config.yaml
num_hidden_layers: 15
hidden_size: 256
num_attention_heads: 2
num_key_value_heads: 2
head_dim: 128
intermediate_size: 2048
vocab_size: 2048
hidden_act: "gelu"
norm: "layernorm"
norm_place: "pre"
norm_eps: 1e-05
positions: "learned"
qk_norm: false
attn_scale: 0.0884
bias: "all"
tie_word_embeddings: true
parallel_block: false
init: "normal"
init_std_qkv: 0.0151
init_std_o: 0.0151
init_std_up: 0.0151
init_std_down: 0.0151
optimizer: "muon_variant"
learning_rate: 0.00128
beta1: 0.95
weight_decay: 0.065
lr_head: 0.00658
max_grad_norm: 0.5
warmup_steps: 200
schedule: "wsd"
decay_fraction: 0.311
decay_shape: "linear"
final_lr_fraction: 0.0
batch_tokens: 65536
max_seq_len: 512
doc_mask: true
train_tokens: 931100000
max_steps: 14208
dataset: "wikipedia_en"
MLP neurons of a small language model. Each row is named by its layer, matrix (up: input weights) and neuron, and shows model dimensions 16-207. Each number is 128 + 24 x the weight over its row's rms, rounded and kept within 0 to 255. Numbers have three digits each.
After each neuron's rows, "fires in" lists the words (lower case) most often at its 100 highest values on Wikipedia text that the model never trained on.

L5.up780:129118100142160108061114142173135140117132157125101103121114128140168143104147158062119124187113131100107091124151116131101127118133125087094112107150154132132120117130160141153158099131121116149108142152116121119151176109148123115161139124106140158119099135142125157119144126096146069130112101099176129122115148107185083087074125165112103121127114120093171167123078165135097111144144125129154102117123127165083094134136122124179103129155138125123130106130156166143127141132064169118135164125149119113090122148095077126141133141094149151144099122155176123149138121128114098113
fires in: "of", "chairman", "committee", "institute", "director", "deputy"

L5.up1396:101135136135088184085113160063137139128134119143142142150197092108142146202108153120114138082103122145119135122162120131091130131118113133112148136152176100108143130118129112158120130150164168078172161106159142130171111106135139132104104168174115143110117115164133144116106128110133124124138074126145138136120127106168130108150128157163115173149108102147140112132128096127146108143152145134173149143106126157132107157087102163140122124151085096126165195100121111162120136167088104116100086138117161117114087123129112106136111080143123140124109118091108132115146092150186103147
fires in: "source", "video", "platform", "television", "nintendo", "platforms"

L5.up1737:099162123091136142107127134122131145147125159122139140104127131120175115111133137099099130117136134134115105182110124130119112152168125149132156126124121091141122078135156132149109159172102152129106154106121112116100167153135084166094144128099136207132124124116100154175127102139101126131116130121157116137130122099120119126138116123135109145141164099105177152096152123130139109156097145102105135143100174137109142118134155133111133107161133126121173096110115123165098115108091127140146096151140141095168140131124135156140121124130122169071156166136143135106228164129145123136
fires in: "born", "life", "died", "husband", "marriage", "biography"

L5.up624:105136157134129123117158106124124123152104154125112114109075142127098133082156124119133115122136114146126104155088083160106183187109137118163152076158122099126141126103153126132150110092150090123150157142095125126097133137123130156132145134145139126130119137148155150112113145167092150118113143092088135149142097087173160113077124110159140146140109112125163133138120158085111135141135081118131129122131119147128112116142124131158084143148152148128151208178116140078133119128085088115137107146130178128146109148073098144164118116096169167139142105116113098114132104156088124131
fires in: "of", "in", "chandra"

L5.up1986:116095157168143161118128114092131103159154126123107087123134140087132117151144150118139088111129156120053104125146166110200140109148116128093121104123121118132124119106135132105085146159156128101127118110114161110090160131144136088109124179096120110156121095150124164146136115121142132116146089121166194143110116143183123117105153084105157112143137116144123125126135140157140082169158095121165126147106130132105141096132111145118149155132124171168125111104148122107104099079131128110139185095102124109149116122107102085123106129163084112142167105136152147153131133121132115113
fires in: "which", "that", "would", "chinese"

L12.up496:136138137137159117154130128155151160122159176133111096122134138112085092123113140124106114098156116161133143125147137105144111110119100140067118103117145124153163164162116103121113108118119093110140079164136113090140105112094118114071127115157152130148129178109116117146103147130139143114120115131146123102118103154128093136170100110087131112125119130147073179134133164090119114131151114085082134100157113099095055111111156129147128105206143127138159146129152117094139137114095185133098137137121174128156108093080134113126113142127104068127109131150136127143156145108150137138
fires in: "is", "has", "had", "are", "was", "have"

L5.up423:171124139128103114109134122128114139138109142103084118172162099101130113149106119127145131133097159136143093125124172115152160133139159103150153150105135094085125097106111103126147140163151103118129122111119123106104100136115113117076162126137122136135160148067096108140137077143121136102145157137155145157150107123132093123090121105136133130149070146138151122118185145171147092117100139094162164102098161161121138096139132137148128147165163117128133094128164148135095100114120089136111113075139127129113098063134142141133125158145156114086123114115116140137091156108089110154
fires in: "of", "all", "are", "were", "several"

L5.up60:099139132129136074138128168190121131090100146146110155136131101125123114145127090125102117112152123147132116101117160101152129102108148129137125145128101120108129100147120144133103146109096143137155091085125177143102141128149112113141153074141093154086105117128115159104090121150182107130113127144086131157175113154148098118130138129141110112191140154171078138152135125119113140144078139148140111090138157146135161094091110140119128123128141119152098121184122128092145131127147125114091129154162117114133117092109133164155067104125152121108144150110150115139136109130129105125
fires in: "since", "during", "that", "place", "following"

L12.up273:136145099183114103136138151107140140132144165117141090082168121104130112121149150135139148146067146151133154109103144109111145113115107098135111115148143129123113107128087138113141144120079135116182126174120148169140114130111130071123123098121136117155156092096119144147120101141154063124149142114115129162155120128109139127156116152102120112091122159081135141129138129149080100164108142145111124140141107123114081125167096147096073096121094135149147129094145134138115143104123166158128156111147092101101105128082145109147150159177131159172126193106125144171149115116124107134
fires in: "men", "d", "women", "rook", "people", "da"